Part of a small language model's weights: width 192.
MLP neurons of a small language model. Each row is named by its layer, matrix (up: input weights; down: output weights) and neuron, and shows model dimensions 16-143. Each number is 500 + 40 x the weight over its row's rms, rounded and kept within 0 to 999. Numbers have three digits each.
After each neuron's rows, "fires on" lists the tokens most often at its 100 highest values on Wikipedia text that the model never trained on. A number after a token or word is its count.

L2.up342:508511435464578484482521499470478554521530552505400470548499487517482464496574533560514458491540482521508474472488495451496501500507479518563478582469493455412558498353536507500526457530502480554487470456590432460578473475461473478454439508582451575508530524526525544545482568513499461504497438500494522462527459452539469537408468453509493476464490490474508516541517526476506549475512
L2.down342:519527602501426483448470528546562434457532428472495481448505461527505472567453513440478528508486557485516491494590504566513484555484530538480455479543532548490463542571551479504462491470450580520485545511414554520435489514515463540514545535459571531496490524514486420484446428510501489568502623448539447498442476577481483484571568526518505559536472539470484501495452471547476467565461
fires on: ":" 16, "-" 14, "as" 12, "3" 10, "4" 9

L6.up157:508500531509508473490538459562466484473542448531468535559518499547506501484482510474512458519540522538490510563561545526424511552425486535473534435460493539567460495580496494513525519573502491582447566471557461451471520414490552513483469501504522526467512440480542542445477478571459448415471463531436533459560398552486474483474500527577565473515570521497585456523494463490516452504488
L6.down157:438577527529445579485450498513516475586545565454456510492457450470526537484523452531494483492467418489531527549508535560509528520494471466485410443478506517520509488496475425435547503551492529446473427511429452508490476476494483543465561496489476469569554585525471518538512523502557509527498525490567443537503482447510480581563511491441482568456505448490475417462464570581529494487446
fires on: "0" 20, " in" 15, " " 8, "'" 7, " League" 5, "5" 4

L5.up477:472517518566554540485518573482491502534530500474444439575499434520452528499536521490492424517460512499510466483531496456414502536406487490531476570500505450484492494479514438510497541540505475455490521476537549416546537540498469536535513482504518556473554427509552482379513539547545472504515527472514505545453494479530504486588478499555518395558458539486505466486498494514518550485461
L5.down477:474524502508531448530497429465435487395522501544477532518526532469488486517505524449540503528538516513487489582527514471519460553459518485518478440503478477570411469464480549494436478551527439546459506492511445569440465493492555411561459514527485556500483538592554517513497494497435580507478468551464556459561531419448533526437574466482464514487520455513491510522574550525517506472530
fires on: "," 43, "ton" 11, "ley" 7, " of" 4, ");" 4

L5.up169:385458489459441545525497491529474593517455549523511392471478489448495524456540500495427482508491525525504512430470470538517562477472518494562480476572538528509522477466455518496435530515559505484482588460532465567429533479487498464450569524542552532504387530568462560571538513568449468523503496490511501476518513467532447558512491471510467474506552435444499440529502478534480568528519
L5.down169:470508589509567531476496552453495452575542472533522526469540500502503533462573506435506528465507551517500439523526445535499539467542497475413489509446584497545476478498573505509566393497519464535479506537486545511523482403487502543528516466553552453552474482505444481481508457505507494511488469496452471391585476481526512487483444501539567390532474513488447529509441524587526453503542
fires on: ":" 13, " A" 12, " later" 12, " career" 9, "er" 7, " Stadium" 6

L2.up286:535570480496540537426502479561506467494482509525523497453468526493545452454513469506482441510529477465457492468516554529586529489522534512537533487579492463464572492498464522511499443405544525541497535508489508441497520496592474550564438576498520431507432487551499495512489474489489496551467437472480506472654463482457450510452494511577509483493460464495418471527512535435493487465439
L2.down286:477437515551498469542414518451416476406455495493468501493530460473506487532467511485470530518498399542529452542487432486444478528480471479467563516511497495469434510492526501488571513518453460501497470486550552530464481505479535422494547505446511543493480535561600503507557584512516567491473588482507484501409530454474487566483452504460537502448552445488556492535458495610516491567532
fires on: "B" 15, "D" 12, "f" 9, "O" 8, "M" 7, "W" 7

L2.up93:480546487430564516508441564516519578452431492501416488542513504526498518566501504524487509550557540456477551429462499500464486483560491497393519538569434475418546499430503533540538497495528502445499485466483475502475513496469468479524556519500520488501472540492577610491434474522568516533533509507458480451496439497542474501515484583460451446514511519531509509514528539483537467526479
L2.down93:507500521481460495537515494458506506438583457512482472481470549508423512411486520527552556520478535528549505467504503523499462441500492527549439540567492527518429609516470474410513501498456517485479504517469538432430505511547563546467476482563451463549465515534584503444545525521455490450535536497516503615552575488498425542475546516478549468494510503542526506466409455486531448527523
fires on: " as" 55, ":" 22, " that" 6, " for" 5

L5.up443:434539516507608577461538488498496515532509519549506500503487485478530506446485446464464532559476516460541526539537476494482525482530441507541536385505430509536540472498454491475465518492575439483480405553399513567468489548537510500458518532559508488538539510513433456537534510460507475512553503531512533517480522427588493457523504530510404485503493513421511485434470505512419484446535
L5.down443:472577516527550458530583473438475543515457525531522507539541489493450493512507467506483489537441453510514428566510528472447459474482450553522477502432515522495557580532445425548514511477484500482496484513564496469517471464498604590432453497555534479463570566487511537470506542534503459461514509488489455502474434484479499546426516502534499475521519468541480552544557538533573473533435
fires on: "r" 18, "h" 11, " at" 10, "2" 10, "1" 7, " Albums" 4

L6.up257:443437477449520498440496580457538577503492561469521459472519485569506481559466563559481510543443555465583486522509546485473477548536456494533488513479472526509507511480490482438408512535487449482417538564483532539489532417535480447538480484479519446549426510498510494487550493554549560490520469480583464506520446531466525431436456513498488489476501560481540428523514557490521479518569
L6.down257:513498538461484528455482424497542498494488514488522508491485474520465507418514521458525514501532515516531497524458481505506494485449511485501543489524497549435544562499525435510502503548457482463504470450569552442545456494502528565446490514521514499463602604486444489486522316535495491540462479522511481488558476481481511500540539467511512554549586512542453446453466419511524497549510
fires on: " (" 100

L2.up295:614459468439477490503501495577504498423549473560442529594521543434557492549489551520539458458501505501493412467539539526462502548490504445570519580481518502574493479409453454493511462473522450443437492542548476538495554478513479520506514515456486526575497466538513502495567500556523476484512524487505559458436437527444486475493555486565489460478466486534510492557493515470562515490496
L2.down295:461489533514405532533497576498463528490462508492467525573493505445467444420503563523532510465454580494506538538475485471470553467528451432445514508422449506538567494499529563511470503510535479486497503503485529561449484565512537531524502482542471598523499460523457475492431478481419513479514462469493428527443512517545489480540497440530506551516528447461501545536528499540516498575422
fires on: "P" 29, "-" 15, "p" 13, " based" 9, " p" 6, "Ba" 5

L6.up600:491393580482534508530514525494508534491470528443593477520527512504505500509457538413546548492467487536490540541489537438473448550491477588508536472523602473499468531521587519506526471567469437558501536505485495481473511453498473490386444480471536505481530499473481464549524517582538477500460404536474515481529457495545436499464544490483494458493577535532493455551543539408489556486492
L6.down600:496489442500455483463428496492549378546497481449535546512495562510535542527474538530506464501541519551431522464533541562519487383500526501469467568489529480518547454472485501523585486519529587488517451484419488440478497544445468488499555498507508455509475537610535538503529496473477508492585550531474557475543501514508514518552430456484491518426453468456502451450513512520501417452526
fires on: "c" 17, "h" 13, "ch" 11, "t" 10, "th" 8

L2.up178:526445431467424476472541565520459441428499521546453530454459511517515493499449392485521464399475528449446540491516485460552467464512496445467469498481550429484518439487496553484520544548475430561508529503558439491534545451487531469486485481473497553521522520572519528491468533449533477506581491491440446513493415527515555515521439483463510513593505548489564515601506540408490486564533
L2.down178:550569508482478552567425444553540478565510420524437427453478468445523485540528551541565445451480498516524467496544575528471538537489508525545481495512421511495540499427431551555531446520483498497457458520495502536472502492497516611464498534503508490483509526499438508462511435512469492488451447523571461479505562497495474514531534464456559463456491519386470513452492512520512528495528
fires on: "8" 22, "7" 16, "St" 9, "-" 5, "S" 5

L2.up674:459478453495443450448527455499539505518494477512508416471577525537510492576474567486525527501583511477519455514534461457510523542452533500495503477552552478531469485490484474480440402502495448558487581479454477471481470579600525487456460490564536550466536462473443539549504456495451404543531511436509529501594476576532467503570529488486466538518534511503560480477572501496494438589528
L2.down674:475559447533511540498500443483462482533535543512514560472468458520445514422541450458470527463446458573490539527506526529492430461530511551489400565439467469463522481503524481446572501490470567501527462548549463445507487452524505548502559514437491526467521493499526459518484500555522489495612466424561467504460539505449579459534411492608565474477490515504459504450500544515551531472410
fires on: "-" 31, " time" 30, " West" 9, " Time" 6, " East" 5

L2.up368:468532533452575552535515511537473476549461513417549506489458471458546463560547510483532512485472484572563521514503449453479531459474469467510526528486528482533511541546563514469535486528488477549507483509520520498465463524510513549484443497474530488562504486483449503479566472422504506380576473526513514497585498509409547510430488530445437461532506451516522469503483457436435533519442
L2.down368:514545470496433403515437460441558542547485440522465509567561475524500496514550535503516528541524534497461525460445537573477502508506466482535517457525511505462508401485516459545434482453480516487600506508514499497498600454430481566536493474507545409538550490492555499489478461504537503543421510547497457526498402472513525495514444433513457549522530461467465517527539510432481513470541
fires on: "s" 29, " It" 15, " it" 8, "cre" 7, "b" 7, "It" 7

L2.up73:544397471546442554519472459416528490532459507527566495562492453558464505554463489535538553441417473532576456484456502513564529472494472472554581556452464485466503580504507497485513529514517560521488523544462524536394545534428525498468523561488518519520479452484494509499604546529475548455499481412526477448549522389531508457540459457518473521490515494509521471460495451448558459506498
L2.down73:535500449498455491532589546568507506508463506483544514492506534537496476509552500501504574459512448471498511492495564491549518561484482523505457549455406511511519493503510487479485522505504491532482464495458460509485538498445518489558473507538464437470485465526490519473498541428455512497397510420606477534454519425519588523530568572499470526511475431560558521500454470481485469420499
fires on: " over" 26, " up" 23, "On" 11, "====" 10, " part" 5

L2.up307:530488500456560424502519580544506526473487583492539484464416476572528462475476464512571494516516452503580492532572521518460576479435484511505499511525447496454504517448526516512490440514462596554509521412526417478443508500527507503565572535464485485501467470465579465531448545434536555549502466499471425444550475476475483503513522536438505447532516524544535532513523510541471451476476
L2.down307:464437535562516509522510525438568475446470425488542519493568513507457534487498516462521530463491513517428474450489528507453472496513486490527508599501566468525421434477503464506475525522498453476465459513540543541524456474476485553451399431515482498527378536567475516481471521517528528457525490502448570500518543544521485529477443489484577546562492542520501558493495437453446517496568
fires on: " of" 25, " Stadium" 10, "er" 8, " footballer" 6, " /" 6, " " 6

L2.up391:504467507556469527506567521538478475506475552530514453493543590571490474527480465522403524519501531503485492521498508452470555453483520532581461482539405470520520521446506587513533447460525458520492465509527514473467516481483511460509447426514494438545462487546494433401515527469484510470415510465495437502502435496535513513542550483587495540489441466425504511533471523561542484515569
L2.down391:483568417504536462507539539479514461502467429526515488506521485517509516518523576439512481514505489495429430488468482503495499497518479500518517495520495496487543473441524558481553512539475475530575493434469550484497562501509435491573473552584569523435466486548506513470531553515573514539517548480526554491525538478458554476448419533459499456566523538435548464521544489429474505528507
fires on: " time" 39, " years" 15, " year" 12, "." 11, " history" 5, "\")" 4

L6.up138:513535586535530463427501515490470528467514478525462545500548562590514485478488483460510466493480528462518487442525517553522495492499405509469496569489563463456527476526503420503463476539519546540433594497436541474520497530483410515512438482529475503467491422441503501406481507438503455533555515455477463536551484445443514492536495526491507526505414490487424478494502473524465527480460
L6.down138:550453450442511542549471464529533411552447510465593434506468493428533561500479483584455539565559466478512541585497454480468474519481584501516456448448458501535475467537516509514536513539480476490561454448529550505531475509571557461493548503480461484534467578543492516510510473565403544481458497619479519489478517499554525439517512534481510570526579489564493435461513492492532488504561
fires on: " " 33, " (" 14, "id" 6, "–" 4

L5.up510:457504502508491538527463492531484503528535472449491490555547439489454451531533457463476431557407427604477499574519496449489539481500475496523461494526506509487424493453516513462540548506497483435481459495488490515432504473466518608478556539461467631544508447543433470487490482476501486537524512493532510441547517553529521535487541517456476550553543481516470426486525541497426474550483
L5.down510:553488494552525514501491491546484556533479471532512482489418483498518428530497547554483526492469530505566458500537437517430461441464497481526499486443518514559505438502518528561519530445547511531531503522476485484523577549488469561530498497526481481505569549530504527525558470517468434504398443507478565508498456512409457507533472532408493573500543460556558545507497473526483535469489
fires on: " it" 14, "ly" 11, "la" 10, "/" 8, " It" 7

L5.up519:486512516496533544424461539517517493481479505449475465445532450494437544472413538557428484494461466510452445522506515531413530543557463477487438518527420425490501435428411459491508550504550551517484408534448548553566523418538543483518480516529536487556474520464507467506506479466518522555494562480521478488559513539437487452475514461479494483454508419543530510498507419483517500498546
L5.down519:446489502522506534511485495563570533504450557515495531431554511441401570517579511525544447523512495539484532434503441460494535503416524497475437464545485532493448497527513501476466465492518461519537555581480520507488462534453512504443496513462460407526437488555429493435456431510545462531502579466467499553467506510560568522491463527473525469499468585488504511591490529489515506515541
fires on: "us" 17, " called" 11, ":" 10, " Is" 9, " book" 8

L2.up25:469509435494517511485548559545514445547531503473516485564473488520521541484457426484512508536543482537523590554529514419584471576490482565446438511496456551521503473534501534478447448468579553430467464521573526484436503482534468506502453484498429554491444434513526486431509542531522519496570552460487487373463463495483510509428567534488511421486526583511474531528587497457492471517509
L2.down25:528516501476518491492544431462621517536461558412585576561466520495552515473467531452497516459536548454533474556473521518496469501543576507514487471429521545475495452484520499504474491529494451423425524550543486488495535484499477480414514537527408568534461447449443503520512400552533510520488467518568529510489519480488462483505566546469506404501505589502524448485502452488473551525496
fires on: "==" 21, "====" 11, " of" 8, " UTC" 8, " US" 6, "NE" 6

L2.up431:492474512526514502491496463485505461506542489446461483520533512439557476492576479513483544543481450496481513475467474429466505585528473488484494502449503529518469525514553436449559425477593547463421521575505561583525447515511493576503471513459542504428488534469549568520560511527476529443465504534428476458476436541548446519481556486542579509474500501598493470525440501468501504514478
L2.down431:481480465526468464469527424499516510487477457551598537444506493426560493387521453490501437552461459484450571489501518415451528413455571485409513449470490529493521481474518570559496507515562463560478511495518502522544524519503531502514480544558468506479460543500452526417548466577525502562490512497506468535436524509502527471423505529503591499463530459497509540428495511427526578502580
fires on: "th" 78, "rd" 6, "nd" 6, "st" 4

L5.up675:521545458506514490475538509541516523498414507486498520519512533480540466514480523487533496485524459448548513443545411565472487449501557447473479527533452524502495470513537458432526491529565422462493438498493500487454484442509441520536570481512552505552467512526587416549511531489546504565490536566509454437470483459482579450477529544460502512550492467506560451522582567470505488443496
L5.down675:432483557509524499448495484468498471518532558553449478515473369468478477573452471492498498503517481509497442574538507558526518594468483501489625481481517539426499558442497526573467461473492538522505515461492561508528498541471487451507398539490489500476502476507527586511537467552461536471485482502510509521438533528453511489486475527489430506462472494495455514530456525587515514517505
fires on: "," 44, " of" 18, "3" 6, "G" 6, "'" 5

L6.up122:539463492519466421520507508493523560513410507497421512496433519470509483495442463553547439527491498431542473543499462482478473570537471564491459550434556501489509469446484538508474559453490481545448545511488480463502598485552477532535434547457433442434534525511517477563504490526492530536498393537533520563453454550536469484590497511483514533530486478566471541531430523495470479545412
L6.down122:437470536516538507474524500489479432493484478406434520486544519516509493559567467500552508526456515474485517539511509479473539500476557437468494459483492445523509448535505435432514536466441533346440474542537518552501464474501499492485449492522469512504516549504513450535487463498554507483479477417513521481493473545523493418515480460525461521607521560530505544526604513530576499486449
fires on: " Car" 13, " f" 12, " (" 12, "Car" 5, "per" 5, "y" 4

L2.up63:582557489475523460427566565441402525457459476514492513454474529511495484512558532534557465493441485483504518497497503526617530462474529485503538505514480439521458518498512482454498477479505429479529499519473392558495561576599516492549530504504522509454512541569417480466467509451503444461495508492513503494423524545463461557518496549456512477542494502529511538504555433491502495516531
L2.down63:494456504546523556508482481546576517514508563497511500515497478514485547546426470483533460483586542446444452437531448435473492530440542462513530467437475475466479483522541539609520564484513544544490489536590491435498470469455501442383563484528496569496483537495515527441532493526517454579481500468573465463557464556502540519502476501529503497445497515502413448461509515537515448436544
fires on: ":" 24, "7" 19, " /" 16, " called" 12

L5.up487:510488569482521444497438511532504472443554485442504526580493512471484533536451505530573546517566480527520526459423480491456458558560515516510533488480537440491512550493528421514517487486522444476476492493566495466518482584466514600439550457590543567470451538510437474522504460431515443491532530439474524496464455506568513480514492504459457488496526482470503603548466543507496523460496
L5.down487:480511580534533536492473540487509534499398480410455455560457435522470458542483524469498559483542492485534539530469541557592483509433485565450480522505502501527459494600501539450494528516435473529528552534488496525514431473457498482515463395599538481501443474458478554498482483440484513487523529462504488460537528497505414565510496464449550446554443518592521524510526493527428412503473
fires on: " film" 40, "o" 7, " novel" 6, " book" 6

L6.up484:494500456466545490497471528490519559521504451501507491516492549471505525473563494493445517503486544409465468537534553542578523501454594481544431416517468496493494517489511489525507528542548448553547488506500531392499477569492527537504562535478543498534523534481509565519537483522553531480592490463429512403547514447508478493485429508473530484536506505451481560497536462447492468502481
L6.down484:543517530432528522388523448465517462486465474418521482500524506602447512537467537494507485500502577519477536459488519532538525538573488444451499486475537456513497484518489437464496544572481510512519527533472509536493536432479489554422502492516399461492501466425556485506498460543481555546417463525553511539458503514513548515522529472521528511525492429527466467493415515475483546500489
fires on: " S" 31, "s" 13, " Mal" 7, " Islam" 6, " Sound" 6, "tic" 5

L2.up308:465478456545496477391571484491544516474459498556500557528513583532514532510502559560489440455454502543531489533468478518565546482483501516437459487517464504473428461503522544404493538475486497492486522464546519504474558470535513476512483494470481541416471496400537460495498500439427573449470499548448490515559494527466480572483460587571439543498551448550501447527510517563475489445538
L2.down308:528534502501469542650493499483473486488474533443554502497458408468467514464493443402479544580459466455471532494541529507490512505480547495551473488451543441488481553502517559509494474496522492507486534538379526490516560506486520478479528496495532446530530458516547571506463447531465460506473450505472523532531512525548512519477474431464513555491511560436485503446490546482483544544544
fires on: "A" 24, "in" 16, "R" 13, "s" 6

L2.up586:502489504489540519442482526518463471541500561496579534475555488551472470500459500579502454503547501422509471503528522453506438522524472504531504531445542525456542492488398530447473525447491465482464472534478507590488525566525470499484479527490477536451514475515498503561508449558487532465538562532469559514528495515425404435491535529495503481426518462430557562540479524493519421517549
L2.down586:455520520513497454577446468576450464454503625447543517387508565478544469443535516522506457482561494453548520545469558445449485465500513496546518516495488425501500467529497525532482490584459516561479466579491491482444497477434552505525420535482467499496496495528453436499509474481520471455521603467437454593477487519556494495535508525470480485478493562455517512540447512448510514550565
fires on: "5" 18, "8" 15, "4" 12, " from" 6, " is" 6

L2.up239:487472488478459499534506557492557467507476477483514494598468529468533506450407476552537470480501474529480548515585490467478506488504434484455484520521471576529490441583555551422453512478415572464506512442465578503475438475467445486560451490509539534527472474484480481470599536443557566561465518510499443512508569492461507499521543481502480500540530494462491504450490471594476494493546
L2.down239:549543527531467488530517496467461526509469568486522462465559443471522496530570546482512479489495541510496471476486506457464480497450444564531586500483438474521518592504521548550511425446564425500490490528497488469550585496482551516469385472486466563479550549406446513457507467505444475521550535491528578495539547509464469469467552507473509485445525437539515476571520413430530552501449
fires on: " " 33, "ing" 18, " helped" 8, " on" 7

L2.up736:502520551480491592454451508444476480545464513402519503499531478502531506459477482496536550482484448498486523505503462519569413505485470490563454494466523465537482493440516381474503557486517496476545488510500472586497550475524481500480437484513548562469499517504471530515522513498484459593477575547465535514489540458507438551566557468497562472527465509395553468486438561547481483548516
L2.down736:434459476524489475491516517440469480459537523638459507501480523512527484522520508391505541565495528442475568467542489508482506511445504454464490497556529538506562495523552487574450438532480495584494485458521500484496517474582543512465491500461487521479503564514500477560398496505524532412549492434550429454465468542499555441499459527554432439473490516492478523492488502400527494506491
fires on: " temple" 22, "2" 11, " located" 7, "ible" 6, "4" 6, " rare" 6

L5.up71:537517471452473561475532565533444472467446501449520471585477493476459423478594505467535528453478486509459500453479550501513508462580495455503475442524496470526493494455500535530433456445532477514488434535417518545490488554510524561429507481515628556520473553553468517547539526512500514514511481427419516433416500530545505473591498468516479568495531457530508531560495509480450501581515
L5.down71:559449480570479518507461598466453473495506448595485484510489541572502478519485494440447441479455514528509522488501457518540524466516609473558470455528452517425545433409499484517476546522408534505462538539488579484485470507393468503528487486586504530505506500508547477528435428529537494450529490474528492499485487496463545545516523480509464495530481485494495523557510544506454508506531
fires on: "4" 29, "3" 21, " such" 12, "2" 7, "ra" 6, " on" 6

L2.up4:548530495508489478458452493495425545533491514468545522594494487488527506507448501518516526547537540447505542511427421414516478433565453429452577463468519455499566484478481474486495494535531461495525522537519515491483497458451534562513536473498539530583469450468500577484489491521455519459565472461579466475566529508460516567531507555577521453489544545492560528445481464507468477469470
L2.down4:448565566514518579571541559536499527557481544549511448500520617510509487473477576546512474559493438450501434506506528498505493500452473485516501481573484481477430516482503455555491521486505478477492464470533484446475401483487478551557479521460560465536460451479418448413534477508562468482388474465542510486509464514533491519444503471536481481522458460518470464575461456510489508505442
fires on: "d" 41, "c" 19, "ar" 9, "un" 6, "a" 4

L6.up761:468568533431476477435473499436531432399536515474539451471512479501467447487569527585529456471435471518506457542520459480563499522487522522450603484483491474532597520546523472509533482518534500438464560492566533532532529547509526452506502584560510497518508475481558564452564523451419498450519498504540520437441436571462539535556550522478489452481538466504539493473460469529514493455523
L6.down761:476528532563486491490511531508578513491534440562484518529470442510475508417475452425468511459396563615503504511474461487467559487470516509573531504495509578471603505567493535469528479430485490588526493476565514515541455496520513549553453496487493528507541486531500531508556525533506464564567501537442555441492444528539499537471482418504540508427482472450430443471514500481469549427492
fires on: "wa" 17, " Wa" 17, "la" 10, "na" 8, "ma" 7, "Ma" 5

L2.up405:570530550544448509564413545509509511444492420529504494527564509505494478474565498565435559552525459551498579534501457547565526519464508489470507531531571519530502503553496559492473446504563459424493559526440547541495503524482523583457475473521508445474516461594464506608443463536420505562481446485480498540557493459461476449494499551603513496551467516431485487497516479538430486519464
L2.down405:494553501459536522479487547415454470450420476505497468505496503538502454509468551502487484492504517458448442537533529537506570505470523499488542545462482546430449571467417462486556441459505515494519425499517379499506500455458516474553526541515520531570504529509547446511472584523498568601512548482477508498469515522513521502492451482478469448499462538509519508525491462463487573486505
fires on: " they" 19, " States" 17, " They" 13, " India" 9, " Cu" 8, " Sara" 5

L2.up626:509466514568489541496512516578501527573450496470460503551520511456408495435538516505459452488522508472533463471493554487515419507597475547521474480511491494591511464531469432474493537543505513556552509472535551512526448537522416507573502434497497515460515551553559527503537500441458460491520518558464478507502560541450574534519485500558538436512504481444427466437500572569544516522479
L2.down626:510531549411519420493472516475523547503505527518529510446484487487511452522440538510554548506505458451477536549496484467442520418484489449540456485427441511524582524508495485487593482519455464427492473498533528495429587447459514470433585531451528548493496518495552435513486578432526487558497500494451542510512460500559470505532463431522497512493554488516534502541494476429534492427473
fires on: "ing" 16, "s" 15, "–" 9, "2" 8, " for" 7, "ent" 6

L2.up243:479483518458452510476444573429495592486463549477518487492538510523483435595498408558530507450527486526537534458511510527489558473520500527463469600500461580522508480460491509517467381521417561491505510484487529491431414461452540421465486485516494562416473463484500544507433470525462496505476495439567548566535457509464583458521459457533498566549594572508494451477492473481467499521511
L2.down243:506417484509469478534597523560544463485586453515511510529489512432503487534526570490487480525478530517519542512516540509517547620451407475514472433464557476556486436504523527506534519419504501458502467507442498449488515519604448537554564455536527502527443522462534432493505484508546431517489448427476508501469475468480501498483501573499493504587501496412565463438479530476473509552464
fires on: "-" 31, " |" 15, "er" 13, " help" 10, "ver" 6

L5.up401:475460520479435549486452492495460499541561459545486519515515540514408454474499511514543582568447491613487512533473553510535540488504455502534510469514514513526523428515467463428556499501505557447535490474476516526492569443518468554495433535496452451412501503483525484586463517526491473498488495511499553581510521515553500466504466446511603552520517517498558491473503499436460488529483
L5.down401:541501519506489510537499546464546474531455557531465567500475483445557545460505463461523476505447499445515481436561476550495507506443479491558499450445420422478565510505549527490455479485472500503506487589486497476530410528558492535486455451456493555572448478486430474450552566487521504512519533480562531471469469512461503556534511499508492459437445517564540454451563464477564551502445
fires on: "'" 20, " as" 10, " on" 9, " and" 8, " in" 4, "ence" 4

L6.up188:514539508499450508485474471475574485490466549525497547497562535551489459499567496453466494582502412457472491457495549517570471557506495489560579509494493526494475514511540534471476433444509515504491494494496471542508458532527523476476532425466513478404519523523541413571550438438483530453493522428417475555445540541567567576511459557408499468541472477450476532513470513546484523534455
L6.down188:506494569488535399542480543536454483583491490412427505436529500457550505555423564537477438444595512459438510469559485466468526525525441568479486531521561487551545530513468495464427490530536527510500491495466538474509508503432505455481535525526504480588550512468474604457474577493540476536507529480518518433549529483498471479512550498492525504495514490534480435487571508522544480534471
fires on: "th" 18, "G" 11, "B" 10, "g" 8, "F" 7, "op" 5

L2.up700:509498544500461486484481489522503486480496478549507611517518435592503436440457465464578558493539549497472497480586514457455488492469474491472516512515503497522514486481511513571502532536487422636488429502481496477543519490427473442481531481523490501555536504493508523575422551520520487519470472512446436530483583527532492554478522471501577447477457564487517489474525489580545480511521
L2.down700:476455499505462476465506460474443518538518499535477457508455499425556532492529518503568501571447455507512581518425477541468433538389523465457529437490499485489477452462579522513485435498520528533556473575470555480413504488491389432519531528475514477512466523431488516484505452493463499515524447563525480527486460508506470497514522473525468571491487521541496535472535598555481494466528
fires on: "u" 32, "en" 16, "e" 13, "un" 9, "i" 6, "-" 5

L6.up723:452468523482456524498521578459453590445562461598440487523492452414454530453484542426584451535467528407596507476451503508455562445466568537543524543514497476490593533508475465516500533543476504482512476497534481500498517478524508469454530484430509475502539534505518523446584599468506559464514508523428469553496492509525482486540513571523471504502456546525480494515490491480467505546503
L6.down723:535510533496497454518512448485500513505490534453526551523565551509507529502551450555554514514523462567469499505500490545488468539522470506455456475465483544463492496502552465506471490488514480497425362483525479483438451551539507503509438539505451467534543483492547517544482494507420516569427504538565420420513501470573475484484484436509539467447535453553518473448474519552552511492522
fires on: "1" 42, " in" 11, "." 8, " that" 6, " of" 5, "2" 4

L2.up666:498516537482487429462536454501497409490452542503461525516465510495535458479433536507493487539611511543522508494486535522499547438462489539494521490527481471474495486492537542474538469574462572521509490466517507506555423475455474476556561481543534529490515506473563576588485455532477462573522512493495517530494511573536544531472523572497453521451461472497514493554514460408510541507500
L2.down666:551497505482505579534450520536472582516564548494523465482545494545473561399528538466467511453422471470543566566534490498511494457480479511546460528489481522553488515490483458554513540437553441472483461514512509487497510490536544439374497526426492605553490518480443452465483558475559486515477489494524478515512446475499491523553446431491522478513531481516462502470505499544456501544523
fires on: "'" 22, ":" 12, "9" 7, " office" 5, "an" 5, "l" 5

L5.up643:509430526511499504470474550462484544477501469513523517454431444497505472493419536568554456528445486430493532535542459526562561482445484495457492455533519476556475490535420518542510437600512517538527558551463503537533549555501518502517481477569533524443495575463525498497458472564434509557423505490428530475542509447467537415489442449525516417522489425489476499534483504509492518573486
L5.down643:454464506499476471406501539588504493473486471456480459475491534491432571493514434498447478461537511548452512427519511520487534532529513497408547474539477553540537527514460517501514516517470563510515525493473497487604510519538509543457533476506491494518544516466543490462478536474562456548531477537519501519479475482559507506525488486453484547483457529606558506481539581485583500426501
fires on: " not" 17, " also" 11, " United" 11, " can" 7, "n" 4

L2.up609:541475519475461560485483530421466508509508471481484491592525489467501504484509507424467563602469465448516543486483509531473484483532507487512549556563529489508482523509465477475486473446487542518439508481526592428524491520502517539524597470439571436430491541479579545467538552502508532489497558440504482506415489469519506588528533526500473518505611530458451468518503536524542438585505
L2.down609:474512574497512427480505501567515489493553503502509421445507573538401482461485549458484499483550570465518457528418493469490501523497504494433515465498531432526554517510578543521544533509506503559466437494465449494480539456525502526524500450506523410500447490513498555452494500505533488479488427524541563491592459412475488542539486462536443459407531468561450583504455521516540504414510
fires on: " which" 40, " when" 26, " where" 15, " Goals" 7, " as" 5, " Although" 4